Weights of a small transformer language model.
Architecture: RMSNorm before each block, no biases in attention or MLP, untied embeddings, attention and MLP in parallel.
MLP neurons of a small language model. Each row is named by its layer, matrix (down: output weights) and neuron, and shows model dimensions 464-559. Each number is 500 + 50 x the weight over its row's rms, rounded and kept within 0 to 999. Numbers have three digits each. A neuron's up and down rows have the sign that makes its largest values positive.
A block is one neuron, or neurons of one layer that tend to fire together. After each block is what it responds to, as a language model described it from the Wikipedia text at the highest values.

L8.down43:499530420520513453511497457475513563447475453471566507513541440424547490601519482564503508563576485432463473384442507520580574499554527455504608511464481550478492559412555451575526526518514429529445524531600498522500551404421536503429446434558467438466416565477387465499460541500536565565
L8.down402:474606478486549471463483561543562444532480482511479466549517503552527470543510525484555541655451600479530441455422470456556524448499448555529532453514504506514512520468507442493504408468501427574525501526554446574468535519509561547563485412496577509453520526484482490447576511450529525450
L8.down512:426519484562420554514513551435529486455524498449570478462441530442411491633509500520533546595539477581508400530500491441570627427520469521497474531532556459486508467510557533457412528564465555454564538464492496441566573484465469540471524512583502507527370548494580443471457518493570525564
L8.down842:494549514499489586551464510528474499485539474476559514539499476485519538578507449523478427625519501612551542517544507514584468448438493531491496464479570505478442424510465524534466522544459520568488509432535427415519542430468492537467444477563523557429492443546507442593563502558515413469
Responds to: Place-name endings. Final token of country, state, and city names, often the closing word piece, such as Niger-ia, Croat-ia, New Zealand, Pakistan.

L7.down42:402504326524524523464513592469552563499544486546542509482557462450436539392484472524505508447515502572384559466533517529517421420471466446564445493471518466570521461537597487501502486412462458602528450459524517433505529529455421569540576589478523489465491428521542530541472549485491369484
L7.down137:543477428483492516462460462456511444604400466511540529500574533482452546635571499534498548494501454465484441534552496536527596494487521515604526545563489534543496454459490480484478494441395543495455526543572481528541521457530451574484503480473469493506439502496470468431455502558432514567
L7.down473:574566553457419484502488535579484417490476421523531529547563488511439476494462520485530519618545489589483483414480493508529555590560569501480649493545474486494496606555427485471495487513553668540441527553557456503540601449381525514457524569599526558482461512572516386549479483466512478592
L7.down699:449557584467479510619414551502508569505561369420457527513595481524439597550448451475559423527399580453550495520490488490461480565507556560473653510536449517589562515497495491534524472467468505573556565526527523592508466505466558486596509480493523442479410535561483466481508442525584540471
L7.down764:449522571539456521470482432414431473555522439580603537415557553545498535526438541459466458498457445491515596504490543527588487587509536458607480411497467546419444559474471551528441503522400506543420461607520500595451587371483514525556447526496578552507511501502451496495551634587487552606
L7.down773:407398419601534584492526449407549506450537485616573454451552541514513485414476511372544537489538496440566565475526562557552466472551449450470530436522495510469495416541449580554455587498549470460494503528528529451510487565503469488474449480522497457447454412506474394518510510458489487520
L7.down1212:404643554480488499595449508508500591499449540480591537485506458462441430456477584512535489559540492568501548448588420523580418456532528505604577493543538462506419476608487494515407501484459537517474577475503454482578487489399426516482457500464488554532431486601484496454492468562532481489
L7.down1354:478676496474421477488431572421520495537502569472604528527507489461487471519461452505549473545631443518506492502580457519548477590458515483528565484499433500491501523502476624530439497436654446495498505524572471548528532573397478554472547466410544589493480504518491470542387551515481421466
Responds to: Place-name final pieces. Final word-piece completing a city, region or country name, often in tables or after "in", e.g. Seoul, Zagreb, Beijing, Stockholm.

L9.down101:491485497564522499503606444476462547410573416575520477398525527520504513431535436574463570530514411512482460601599370569486559455443468525466544470503370413426492478475448427442524396500479465492520567532558507479516456483424575447436528475595524469496456440459568558456574512527470543595
L9.down1249:553497417452560463457409457504431509531585403493478483492453551517555538523562511477413497478411455516462519446630463536538569561483402532439489506507472542511520541483523539545528504595453525410436484481466498428532442490503582435448505571540504432506575455489486527510444476512460525468
Responds to: Sports stat zeros, titles' "of". Fires mainly on table cells before a zero in football career-stat tables, like | 0 or / (0); also "of" in titles such as Palatine of Hungary.

L8.down334:510504425478521488572563405405502498416530452441541497528540463557428522455516569354514590463433495523442472551543501533489529534481455527429504439501430387535530505416457466509406482417484556491514513480539418523365516488513555486542558498546562316530516419472517503551488444524456487502
L8.down791:493593584484414550473498521473414485443543479482476557459512443472628433483502537433520536519474435496585442532361533460534440550504492502467485641520599436535487504597486513482493472564457460530461449474454555510475558487532451488500450416472488476466440553474538528511454301575546474531
L8.down1331:536593532489495559528603553555457465550487567540488516593413504553508525486468462470419472535532497432505565528476513418563653537422477463433564485570473499497471489504462516476443406493521454492474372492489529522509519516535504548421403521481471461435446476478525471497422411542518496464
L8.down1387:584538589597475561469513520493546483497583536558573538641570550470504519507442605451485468539607610511482586481393520473509460528405503471474478417486496478546508554573511506497471573550489480593442451438486567518518487510568545455464546544504587506626563479521471478415466458516470471561
Responds to: Football stats table separators. Separators, spaces and header cells in football career or season tables (years before a loan arrow, | and / cells), plus "footballer" in name lists.

L7.down57:434510466488538382529445520535451539465554376461535497460568514437590491466474560458479438414476457489541441565550505536469511498561544581496542605462514534500487452524494530564636613446511523437467440515517317451489560420439480515521489463541417520504495481478468509578489482488540619474
L7.down158:503616594592544458462497580557558497472486439497562441465603478502542386494491439614492490448520478471471577575431540579497400447526523557462449562426481510463498453424486470543622522443491473431556522517475427499524628523516465549516546500479531451479456407458480552554483449464486486520
L7.down223:515474540446515455442407487405541516597521457502491467532524446600491508587404522504449592561413523593418498522457425474509499517503458516500473489518509443485543524442460504553557515380544459506507549551533547400480504542495467467665516564485509469453444434443526518463596557477513421501
L7.down285:394496593450406469536504455496465486535521582545504515338494483528518453455438533524513506477452412555532444519558485478388487541615406540564542573485452450428434529513441539502564542465548491464479371484507462506660519531479541458565539531483488418508468517490572478518514621458546515511
L7.down642:474558477576466546474476532544475485491535510389481550463479530552497488540541428474526561504525539504537485619507483553463479517540608518510477480443472463466498439583499459471551502485498549542460455470479453509427416509419479502408570552487599557374543459559545519636430430465506507542
L7.down1217:561568565526475480447513526522625538574464535479525544583533496458498482458531540483411432422514488391557501527489514569499476505543612552526408388522456428429474451477523483579537491508521546533501481598532540456464468526538495494528640489468569546501503474491476450465502489567500502486
L7.down1414:476582572540502419524585586453519524587495467464429506445503492519549442496610489513575482474560543447511508498457492476454433419450568549518510534512484431469498478592481524535528490470469566548526462556494530427559524510526495585549504548485553486516361508463510441533460508460491492509
L7.down1468:449451589498494417523500551566527586458526434494489447439572458459596498628574506434570488507503477511527506457431495455595541517473466515445492476566390567450551540477406504459520479539524473456547432582549505473456510520469499574483511404518454476593514527567558443551496455529520511501
Responds to: Role-assigning predicate onset. Articles or first word pieces opening a role, title or description after was, became, appointed, named, called or as, e.g. "became a", "appointed caretaker".

L8.down94:521426488513457510561545565461489454525487432500430536496516546501551532417523485488581472467497491575450551459493558536476505347530492478447585517560378541518504607591425575454414460569527394462536510416489522449501476512553563486552505449492482512475592511482547530445512498431441491495
L8.down161:457516497496499590458555530536452536545548414453578509597555438493479438489617432591474559408468613486440487463437487594485506514512505508454496509429457492563535450450451635387575419529484562604547505487497537511490475477448537531485539455475551513541524534479556548475516466500495518487
L8.down1137:517589516568497517501455534502506499528510472483521543513556469420470490478502451527502461464514546540484690502390570542497496472387525573413530497523569506507477443433550563524511421551533486529470504508489472557566496455467485496520561477468515519483580419401444503443557452410475455522
L8.down1338:571513598557468537525524582575472457450483499448525501470535450588405508468504603485476472479493537537432549488479509557569544535471447567495529562507569470416530502433430399535422431508482483475476492560435537499522481452568512473582553533558550481535532420397517472469351509472576488486
Responds to: Birth-order kinship predicates. Words after "he was" in biographies naming a person's family position, such as the, youngest, fourth, third, younger (son/child/brother of), plus early-life "was".

L7.down55:566508492467381512432569627518472501449530468497453501447522429619487485480549597514514546446465420531535546522408481512467532445549545568541525576433521573563533462557476506544601529483462435551515493541393519492413429455563518459479438487475407459458556449469450531453483509515428497463
L7.down340:606514551457450531489435597466547524560547504435519388414498533491458464499496554419502400526483437576444509556414535519515486609444470549560509480502559457464490465617425464539504423501492440490503523438491520510482553404443496534517476417517560505552486502577448472515418445535541535484
L7.down347:504530476435452474505441558441502489563572512503529484509534519503517447464445518494500570529464494455459432520575444523496504484461463514495358461508494507487479532558502449530543482522442505432540492490456459567445540567451516632451459481496469472481492540502465498495605517539496457513
L7.down396:507470675613541480483476508476367486507429511573547433485511529467473549528508591519416496566545532461487500453477458486611491502524465500462483581454499522587433478451505485569533552535337455460398515523509475503544462465495525490602491481532419463517549435499510457503475528524556501483
L7.down826:493504429395437509520479534506600413488521412526498531477464518364535532548532442521421364420487553436452517529535501462481474537599444457456432577587457519570505575629532530500580474431497506486422357497519567583514493617555425613503558530435447511517499574445626419473476466525497513527
L7.down918:471433510533497589527584454554492564488462551514557552540507481587428540455540550412496502475502538527478503478409519511469449538535453563502510498434510501533528499396511514524520447671512479434492491585526625579520422517526468440538449510518533545533505558382543421500485434491516593572
L7.down969:598481518438531576516533514514503562592418513531548535534528377463503417482539537446520541497465473514452485498446488533467476537480540533559536591543536448537513441458479530539433538446446520430549434523485541488440558497491503451521442485499458439519500426440580409429424458442560661527
L7.down1478:586505585514454504514584485545524666441547493547504468584467459506476427473425537515538523513486482528495516581502486537557476486511443546612575561516470514546420515537546483530495532454490576502513534545575491483435548522508474593507443505545430493473502502490534473500528443351446489532
Responds to: After-name biography slot. Tokens right after a person's full name, mostly the parenthesis opening birth details in biography leads (Herzog (, Sims (born); also birth-year digits, name pieces, and parent or spouse words.

L9.down115:587538456560565455558561543480542496464624406481485528552446515527451483506547477514499517572466494564490551448530535510478502510425484523533392443492531576423477543479464453445492508510484429616501659610338465419467497488472356572635541529588570539538544475407469556499499461497470608529
L9.down913:479520478475550568595491426389593621559627429580541438498490515477513484565430548472497607485487475481539518443459519508538555523531512552431491483524454546430482471461600503459540551462558506499504510460503507443450477445476417565535550463454534500439540493461589504556539503519549439465
Responds to: Public and civic modifiers. Adjectives or nouns naming the public, civic or political sphere, usually before a head noun, such as public health, civil hospital, political life, local government.

L7.down2:457627533529501458512471579466370538509454445450515423526467445449520531547483494536422440520522546443480449516501546485539595460488571476450514508518626532498493522458489508441514535515375460426436549413438499438562551491530504552491473516536558462362414588470508432456491443500487485543
L7.down25:432506532576364524485390508643435474490579543491529438514512424474439604427534511493585476523536493441483458499474517568540513428542503498472518530445545454486469442403502569513528569495542509604489551562539453437521481368484516526470505520473469476513476493489469433624476488518516525518
L7.down205:545495536564496478465536410431568515481572468560520452523441562473490432568513513519610535525493527453445407547572522404437485430458445434559461518476531460478496488433552512388483507409499500449541537450526524438498469426528499540518466512474507486460618397529500501525492455540464543500
L7.down636:470508516542465478540562495491436605508453432610479492406490494440418465582486483522478482623444472510439536475480460544556633472522558516451429522502482528445513600522413595529532559537477499489425461495504541516487539568493481455423588495440574436450517436528467515510471428495534379476
L7.down768:458500583510490571518465458476494547523468509534529499584463460472550510476492595539458506486501505490511478426423429486478566475430544451508514466556515543462507580424449561481478454574473503427404409408548482530482642411513514484424487491494555465528554526522518448475506510551482427507
L7.down799:440421424483452409485521510643513516570601533553470507548486453572541552467484486473631599500589494501483468501497522550414513488471507581500540539411551539477512491482553479440512556561529528504517549485502477436446392431489504592457481502493451484333533504522488481411457442627523418483
L7.down1388:506645551440507503560391485519544405569497408441517574493512467493412416505550545523575519527534463464457539479463473425627510513439561412594577540454577569514517512519465547531524540523556472483467560542513557514481502506446517591525467527517506543528418528496561559463537497559604482496
L7.down1531:496540582453394536503441493419487428538578545502501468542447500531507459534503555598453483500488496477490467476501483456496542372567535525494433511495464500472517541473503470467510492566480515553574493493556494568500589426492586588516469482447522409518423532443563514564433583456585493444
Responds to: Place-name final pieces. Last word-piece that completes a multi-token place or proper name, often before punctuation, e.g. Adri-atic, Qat-ar, U.S, Hebe-i; sometimes common words like week, hour.

L8.down37:558457422487408458522514541468367422494454427525522520457492451475474554507473459508564476509485428535442601407497529536477536562427475521483528556550526453619529550510504513503493474476569522560507548498554484512561546448453491473516550606453511473405540463509424523583462480460468503517
L8.down175:447502454581615531547534564450561543494460384567522569419506448544415528402503461447520493534458446485467502534468487593443469486446483511454405495512601455473529405393523428473511498506501545476588472447509482453463497459445516473514489493454514463416469501552458561468445492485511528419
L8.down656:564519450499553533499503464441504477507486450542438385531508533611454476495522531490554479495477525496514438537474589574449493524477446619471491547532428412464583480454400444523549506498613541604562484457481534494539573458554387528505509507527541512430470450432478569468490484432480451545
L8.down1246:456474567513490494568452520534464469462497455425486487527532537487533538590521479434509391509486589619556467393423563524482548483469523606471550494532464506525497514493554499415515476567470478539549522439585488476497574500509450502563483517479524522552537536545511509567441387431572488523
Responds to: Role or relation nouns. Nouns naming a person's role or kin relation after "was the" or "is a", usually followed by "of", e.g. brother, daughter, founder, owner, member.

L7.down143:546528446410435443509543554549555605510512427518448479445449517486567545523480418424538555568565515473455559605441527479397504461530593522567578542493454542523523410519505507522428515397591571531593556488521437504462529506489490448486479423588509430498417465509469496460476474439476423486
L7.down324:465450428556586572451510415490498456580494548456436569550441469462559446498512495492468463558472484482556597523547545533508519639589504505480499554584556405549509569567603498509464526546601481487545506487501527540402370356589524520508477454500477552598615599517540398575461563526450528417
L7.down371:472471320507451525557498511455465550592429495491474485490584520463457512623561515571436581535489511494471565522557541485423483431481463564477571443428523495531457471554424478493489445585514515523482512534493373497506502499461560502475495419548491452594421548485545536552528495479490401495
L7.down497:522475387466497560595407468483481484485455503527476586421478476474487433510442507527505547505473625527465485499526474450497479547492585479461553589526448557500576428492534440515494480434551518521475444431581537560516558447428513570487480483540541461526585541492517550538525486502454582497
L7.down523:544403436397446618639543535491531514505346446516526522498554494410492508410477469441515588482478456492582485491546502498584498520488530584429534550532588576454478510493492457513500494538512467564528462575540543522407425537499532535501501500412572523525519445634518527421485547464454479505
L7.down1071:546494491495527628494501632458449469505499555443485545465387485544616584549532627563457458517564496491443510487494559583479511454473556470511520591513502529539481446517517402574537443525547478453441520557467412394475536556618479414444498463509425491451530379415458497581463531515393461459
L7.down1282:443491585465526430539486511392485568432454535451464424519464529603654462459518538470449467550455545607469402590569513508518475582443576406459442510442610524517509523504524481520462535493542562438466501474433472453522486427487491463484440429537478451371432439522545468575574562515545486618
L7.down1482:501474505476494499564536533499537517425537480446513488536549425467463490470443515546497513490578547480410529460468414449557478511493528482522471522455599448550505546462553480534529522556534547520487533450591437485548447517461489525516535502469512479433467474546550536509533559392423515443
Responds to: Prepositions linking noun phrases. Prepositions, mostly of and in, that join a noun to a following phrase inside a fixed expression, e.g., Rookie of the Year, seconds left in the game, away from.

L8.down84:486511460533563623499544478523591574487590488537481487535536532458482496519432493538542472447457566547486428508504363516395490509473525579515527485526595409473522446481498529523474445541471448506505523477468471483530515496516415378414515569535470595501519438568512510447374476522472542558
L8.down612:422490462501534416563505538428498484515485488463544499472514456479525524511498501508515427526494558523491498570421491544507524482488560531555487444530513497462507469511550603416516514434562599490413444475481435483406468424596552447468617464512538480414478498405532426456517443465460437467
L8.down1088:442442493498510514494495494514511472458522444468453571421485502482452512546462505517448594404490438485432424450480516534526415447465469435532474416458577490517573520544529437501487595624495479551488509409501480434506427519608534504530500491560477432428413375501515490417542441478452554486
L8.down1147:458442555561569547545492529486526508546435518558537526527446498554514584501538576475568509526519558588413517492526482528506543511480521545588456597562586459429459547542551509499480513556528541550545428566541496477477585546493521552555531548442525434506523420427537498524444480496602511557
Responds to: Abstract head nouns. Final token of abstract nouns naming a quality, need or property, often followed by "of" or "for": character, courage, importance, demand, personality.

L8.down194:540552506448653380468491520471503474566566449423433515488519422534508502398503480511511483387522476532531601542500505552406538518510474453497467485449461576447458533551527582533525433532515467478567431568545545551496521536464478533495522546558483478460491510536563540512452495572473538399
L8.down662:505506492527483500502544481522467471519521545459520488497533451509447536481501430451475546500500451448474405408561510483453560458451487462529394583464465579492545496451462447408551472545648551462551461470501509467383519409493446579529498502451519536558550539517534418552457540467479513442
L8.down1126:461463537471528436467478483419485526479472480538436556454490394490466467467631511418505511447433422477549497557457463494550423522491610535461519514466451542490448512460511506484443549500569413502506426470470539574445536417488478508423444578514490455419521420435539441528520424563464493509
L8.down1350:467520415525520426442477449484427507503490551458486512579466543519491410453442480504478477429450387497451521526494516505467410494521483524537483458528556488494394475531444545517499584489533579481464470417486446402505491492339598608512439478582525446558540478526464418509506527549587443504
Responds to: Mid-word name fragments. Subword pieces inside multi-token proper names, mostly foreign personal names, often after Al/Abd, such as Abdel-az-iz, Al-ess-andro, Ale-ks-andr.

L9.down96:510497564505575448498477592462492455483456531594547536447454564493521514475491527531524473494575479574455505438451411484577517462519568550522583493470559548519519533398528614532548416522580547533537467395459581460514502477514523560599585499529496554515442478473504567528528573562510590621
L9.down826:518621466351502459510446525494600562571476486450482465481537461579442530446436445397569523589463499475532477498552491473486472477470515514432588503495517493467452406531473483591531493479421436476437480494492377433582461398465464497500433459511540568532514581473496537535484491499449506501
Responds to: Place and date endings. Final token of a place name or year that closes a location/date field, often before a comma or table bar, e.g. Paris, Tur-in, Zagre-b, 2007.

L9.down202:515514475540534578480491421411525549431532432498482561511461478539520525461474441595499537656557467514493503562480491458479499465544532512534486548577490531344501521529482514393555479528559528520595500500362560467539486464461580474522513460480603513561586514564580525478513401536474490447
L9.down1405:518546505546463556535490472485485528574520597571428527507523370496461489480601484450524462486546454534506581483499494547446521457544465488476447461527448427447538557518429439514553534530504496556555478483543532440538480485450444511462486404463516472500469522546456599506493498484449474584
Responds to: Relational role nouns. Nouns naming a person's role or relation to something, usually followed by "of", such as owner, brother, founder, member, president.

L8.down611:423450507477538541478511557481510453531455494494471587481467496491554556479484575459430509522533494444514438493458519593510467433527485426438516612472496588566563485443501508449578504474509472580524494464446395542534544544465482513444387506434467548519552512537413423452584535560431569489
L8.down675:546529439528405479541536491529533472431524492511491531520557501434506530462569510515499531429442537421443444514558499464533477511523491552526556524424525416532439430453517472521487469427522500503526532536509528383526483544622432492456477585533449404433558511492533509574573410494528435495
L8.down1135:507433425504469545542472498526531568487610467523453449658496546513606456546504472532471483569464551459507509491559504472550487480562530423447483499515628501496441572594486512570474537437561603540540446504535358381489521493424509503485524501453462488469579512418481499609549568535586580572
L8.down1528:529532383381499446547483548562533534530480537547517458513562433531461486513545571463484511533462506490465564537517463461529530382446503463557540489419495573485493606553405480551466500483493482518433555414527430479446471556513541637518518473491600526550578596485491473503461525481593439486
Responds to: Partitive "of" after quantifiers. Mostly "of" after quantifier or part words (most of, one of, some of, all of, four of), plus "under" and label colons.

L9.down295:587564420614560441521554529529519606514420507536463432573481446530439511453466579466436464551466514433523481445490499459504554522512414466503548501417520423394526468534507442581538554571442429474493403513582442509611488563527533471496522542520509471482496423520521530407464503596512481489
L9.down623:570558511499396454462598489468502587445449475567523544534565520534459439538487542380491429481532459423545485470426538408546532438499464555444510504499540456485551518503440455434466504494505489519458478501458529463529447473483452447457566527570574520520616492456504579465445404487500499490
Responds to: Geographic location phrases. Tokens inside place or region phrases after prepositions like in, on, from, the, often word-completing pieces: Adri-atic, Mediterran-ean, heart, Ocean, area.

L9.down1187:496557481582498533551510585556494515533453391549518525503489516541562501543495510511495530517542437586528453478498494556624612459515488507600482537536475422452475448515502463577553450476526545554502509489500525452466621476445522550517528459413526485499512494550431413473446535463529554475
L9.down1219:567523467498562480544478511519381524491567550525530569533568514374384551506572620501599533484514631491496501505541508488442504542423445393537387506492632436500487452477502623476504463545377524488557504495510526432315466462500474478477597489513510507460526627487516516523482512502485517527
Responds to: Mass nouns as modifiers. Fires on uncountable or activity nouns, often gerunds, used generically or as the head of a compound, e.g. water (conservation), land use, housing, coding.

L9.down1351:522465501487436397538620578545549477506437545587531543509565430453528470517523477532544622470485440479434439470521534540578463372537477489541437572472571457468477507573497466538528559477513472504470588521503454462480478590510496477520461559488564486573474348562510507399490528493507544498
L9.down1460:519402512440500510453509514503477494496506495443486559449519406385543482439508529479527470550559525488556512405408509522458601459545554513518380549466438491526460444526469545572467448517480547459533530461517467542509452530406507568537514603499504402563514562463561503472503433552530486485
Responds to: Preposition "in" after verbs. The word in (also In) right after a verb, object or sentence end, usually starting a date or place, as in formed in 2004, released in December.

L8.down408:409482531580471507595617522440472495461514515490562507475533508573476542460490420428527429504530440532485597525447540478424373439435576553508519492558489380550456478427480525459499440550529515581572485433468502441498532482445474512486543442521609464532516529516453507454528487462534448656
L8.down907:535348500501522528470595369590513514535586501431539546525508452522367474482497484496439638510532530509495512589465497494597509527477509467552552508488501505493528544544495573466431530577467531499381466523443579521446487520553460460479473497644512512516472467447569572475492473458489465483
L8.down1125:544558618536579535480561455527518536537481427472464555464430526480502485518561532550523500501619541433469397547570504336472568554547436463426435552610530423470558430507613423496566484437546458490499471445438575519505533465448454508467485455350516510494557532509442525492469488514469518386
L8.down1134:542499567574536507566562435544490495442613451539490486498499471497496466544510475615454525509486466591598465544500454540457557572548482515581537511655504444448583441436588445478533503445579329473470445484516484476429549523375473520507566460498534500519526454435504510512523521454513470570
Responds to: Action noun suffixes. Final pieces completing nouns that name a process or action, often before "of": -ation, -ing, -ment (preservation, cutting, recruitment), plus production, promotion.

L7.down574:508476498451573489545587424457554496558535429387553509556457535396403486570559453536430494475475561470480515501508490454521605562469561513457525503587513408460516532506587467522474508437528540461549445382431558496476475580457509490472534497476443505535437488452503457507442566471500524506
L7.down606:458478494449613469451492562521461460502558556513513501529552462474556449392496439451507506500413518554554512542539466506565489621462561528532595536521404398498529479555612438486500429497537604485530493411477535463385489482472476587467610567514501574433468527483470446558525521499479508531
L7.down659:585432588512443521484548463569486482553490512559479462454476409417552539523444517558550410518501441626409473487464409512540479486500482512471499509608477452470501618487577497475518575502540417465438456494499510515555445540526478532519475517421540386503554473486435537551390507445592464525
L7.down666:555382566492599528531507563482610485551460475467494541574455548540513482528482486571535497562551449541459565550493517451549470556513526447570553476487428421422501536514552489479497472416528511426484470493516491513451526546518585542489472562501499536495453592461512441540469495424507534486
L7.down900:410408482566546492540534444416542497502440391499512359457548568533411492521550486507528454428591547559483436481510425555549564490466515468448449553570605459491502468539458565557563544513490447453404546515426519535495580522447528559460462477596442550633500496522416438533534474462568454469
L7.down1247:498517553558644534506644447487490542498617421460499535578492487504472482539533520491532546495545513509522553551558542603482490548532605495528523555561520377465425507542502569493477538496500506518442509558402536430484579507463481492551508440463526478551496512480518521533522489473426485544
L7.down1248:509542555520539555344443502503517507426536512490554476497456475481532513483468448421508438582566442504573577522540506507584500413445549414582412510516506528538568498476476504578468519545531486588549500454456511484547552554545399440477392495602377550502526470576435528477514528462420527586
L7.down1352:506419435481477451578515400415506496473497480473476456537494420484462601484527421526556488517489523446517397504544508497470463574464448503557441432545493367502530567464608514491434504503473470484504439510427587509488420487392435517475550506590503532558573554471405411519501502489502538501
Responds to: Action-noun suffixes. Suffix pieces that finish nouns naming an activity or process, mostly -ing, also -ation and -ment, as in machine learning, editing, recruitment, construction.

L7.down71:512484543488519468495565539499571517418479476527459452393477410520551536415498507542577448467495491570448456424423570492527542518529530484478499453479424324378549542572537480472509505412481482479491473525451539370410471451522628568433536563512504539515482489445545486387575518488515532489
L7.down217:512453429534505504529573602524571501507545514528492523481532509436506525541517512452509525433516502490440512517385630525542427445571485523523535580509541408471470543493418553456447541463467465471539466407493523340545485497500500513476475464445454496500457544407537572527569461456526431524
L7.down622:482544523485492595490544489531583488545546510506454517466505544527465453442567521502580471464498531476583476504544505478535500566535562496475517481482599363370465460523542452448544500450443471417543494439508520487466552447488484572484508405536536425577452556464492467439637554521438564535
L7.down667:591454432538630505558549501546482455481498432510517521467574525494469403503463520517491538488492460474454491476403370512472522400466519510560536480537466479483488421544547547491582411608474507552491472431535542495475426525540631462452598381479557570581436453518469536427423581503619525474
L7.down1028:567470509479474550526535543517514468478517489464490389519451467483426550527505397442561539528532453489525511496543612537499493499517511490616541520507468524384360586379526523512487521532554523479486578431482517462482453440554501543554478465469431488487501449430539509449515462444478486559
L7.down1097:486524572458442486473515551559427512524495529530446515483430441418530423512568502454480558558480442493451492526439487449385546528530505471479532538449578462546624520502597457468516492531478515517497516573516565521419452463491445476424421434460487554461553493532495478507465498440561505526
L7.down1188:500487500498506578408514454527531440529607589498519488486560474438540494513604491466578540441482481525400538495506475502545485554494547480517535504511553433529508525478539408495468562540460524584520508554609433497527518456538533484491484430486521525440553530386502523534465457454622403438
L7.down1408:447541439559454578549461494488451552562502526446450543464398478558421516491491537474454531396505525548541576406487608565450502552453485502598447472404524384450494491428418423417503544409497413503510583482488555537485427507479502526566555571555489593496478530526414529454604511542453500604
Responds to: Tax word piece. The "ax"/"tax" piece in taxonomy, taxi, tax credits and taxation, plus weaker mid-word pieces like -ically, -ial, -ely and nouns like Civil or policy.

L8.down264:502588461520524449536529588488485528519609508533502526427492526458505485462482448538433514641448534500465508487549521510508519541606490535422584394531480458457554485446584470545428519495529553527508469519456501552575474444467472437471512496548408492526393489435533525485406503511482431514
L8.down908:480499580532465468488464443588513515520484472523558451413489452489584446464392500500564524509547425471488462457395482484578557546521535492509511516484538589511535498514466503498557496566438437532483509487498504488507546415399443487492497440490475530560474555537422544354499595505535475563
L8.down1342:546512520530524518432526568445559488533510463499516619435448550555527546565441460539575524467480522626494495564450391530473612422539509539494474544488561509562504550510450446493508509513468420521540598573524474508508472395445416508513446468427566538389545593556479440445575494429389442582
L8.down1386:462562549558606507618544484437458467504423456439527510517481500492493509470460530530602521493523487496377508486401432515596529533492521527484544469483540522485503488511552526520457460506473514519459430486454577514530531538455562558563434393505566448505453514560454492473591455604508503635
Responds to: City name endings. The token that finishes a city or town name, often its last word piece, as in Savannah, Modena, Mogadishu, or whole names like Paris, Dallas, York after in.

L9.down254:421476676473374538489568450497534500553510510435455536518550486436459662493459527503498500444401519404532446515592571544379450391458394558433478432492513495518501487459449553515526480490480472577468499402577593481447492462543468398562588498492540465507517464536559593436362546480457504530
L9.down1371:507468526526477519409556489452454497462485558506483546534511466475538595556443508509544395614456529451533415461506584548474422510528475530511464440531514465419475561535572447569513562471478513442468606490487483526450508490547530546470564497560508482458551504466557522538531562584409445522
Responds to: Biographical family details. Tokens in early-life or family passages of biographies, e.g. young-est son, eld-est daughter, had (no children), family, raised; weaker scattered hits elsewhere.

L9.down1068:496488528480393530538550446436516562506617447505535528492548598536495428474512459482419476492489557491509613497573459536502513515441487485552509449536541551471487494561521521438495523468504421430537473587519491608382524402546498506484481475372582461446514570492589488463410470552562496516
L9.down1139:596410437507564523540397486401567523513509516474528444572576540480436543512576492449515518537528489549519498431479507627558474533466399426464482480492458515478439532483570480568470476540543434450475518453534388513494468545480432458527535424520471518474558567480519413490484516567491459478
Responds to: Arabic name word-pieces. Mid-word pieces inside transliterated Arabic and other foreign proper names, often after al-/el-, e.g. Al-J-ay-zani, Sharm El She-ikh, al-H-aw-i.

L7.down24:423568374444500492424450521512543556506484551544545472498591479548577606513506555435590507476472437569497507492472521549581401545527477542482485446512502523521582516495545504433472497516483545479481490521526456576495485483480512472444572538499541454514463552502562518487508545473523521543
L7.down392:543425557418491520459414572449528531487467603478517493563421499476448473467476508512472393463518507487501545512440509466476525509503542466501497446508528526430505534424449509542495462381520559479404473596618458501533573524424522510500560506493429441519455475534630487529459549466482509476
L7.down870:465552504390441564401502498511547564468469485469460543469526536523492506562462511446531485418326536467522558441489510420459545581503458413505494532529552514505539567441580470484483457489554486474595495466532590552488502559490504514384496560432495504533424506508520556456468609507566670567
L7.down987:382446409483584491400523379497527509491533478500525499461517521558539457371557538520552569491496533583454513504466559527532470502530531497536474500548443568492536449586510493523545467494562474502479456443423547467515453510386493512529489384417483535435561549460500440483485405412467514496
L7.down1042:545541530496524522518529481393433526563509443532496488462502470608470537542478518503503455493444539525508541426474489406531512529504512452474444467430493491603420544515424514434479433528504519548513583569598544492407465457539552514540547451577504498477559363542498498536556485488531489544
L7.down1123:521491388495522494430495513437550570570533544579461570495524523538529483547447404440461464502478504530413435613565439523399477384481473483535481495449423626509446525497420490481515509529455426463524440530450532495439430481491466460440577487485535506502513584536512498487571461418510489501
L7.down1348:388532555479484489449611504544488471578476420414534491478519586482414484599539511468460533485409465498501482541439470459504474504519483570510543402586514510445581576630503497405475496520460520422606494563488539597494414550503521431399475454504423483509459542484429534440481449546481538485
L7.down1360:590500475477532588436427522438492505490567539547481570473527444559448517550562518510511434471555605500456561507428481515422500507435516513481572493506425453465455489488588508528386497407427437495570476574598420485550486555546536624478463543417439361466469618462492546459556477464512454454
Responds to: Numeric table cell delimiters. Closing parentheses, pipes, spaces and digits after small numbers in stats tables and career lists, e.g. the ")" in "/ 0 / (0)" or "| 2 |".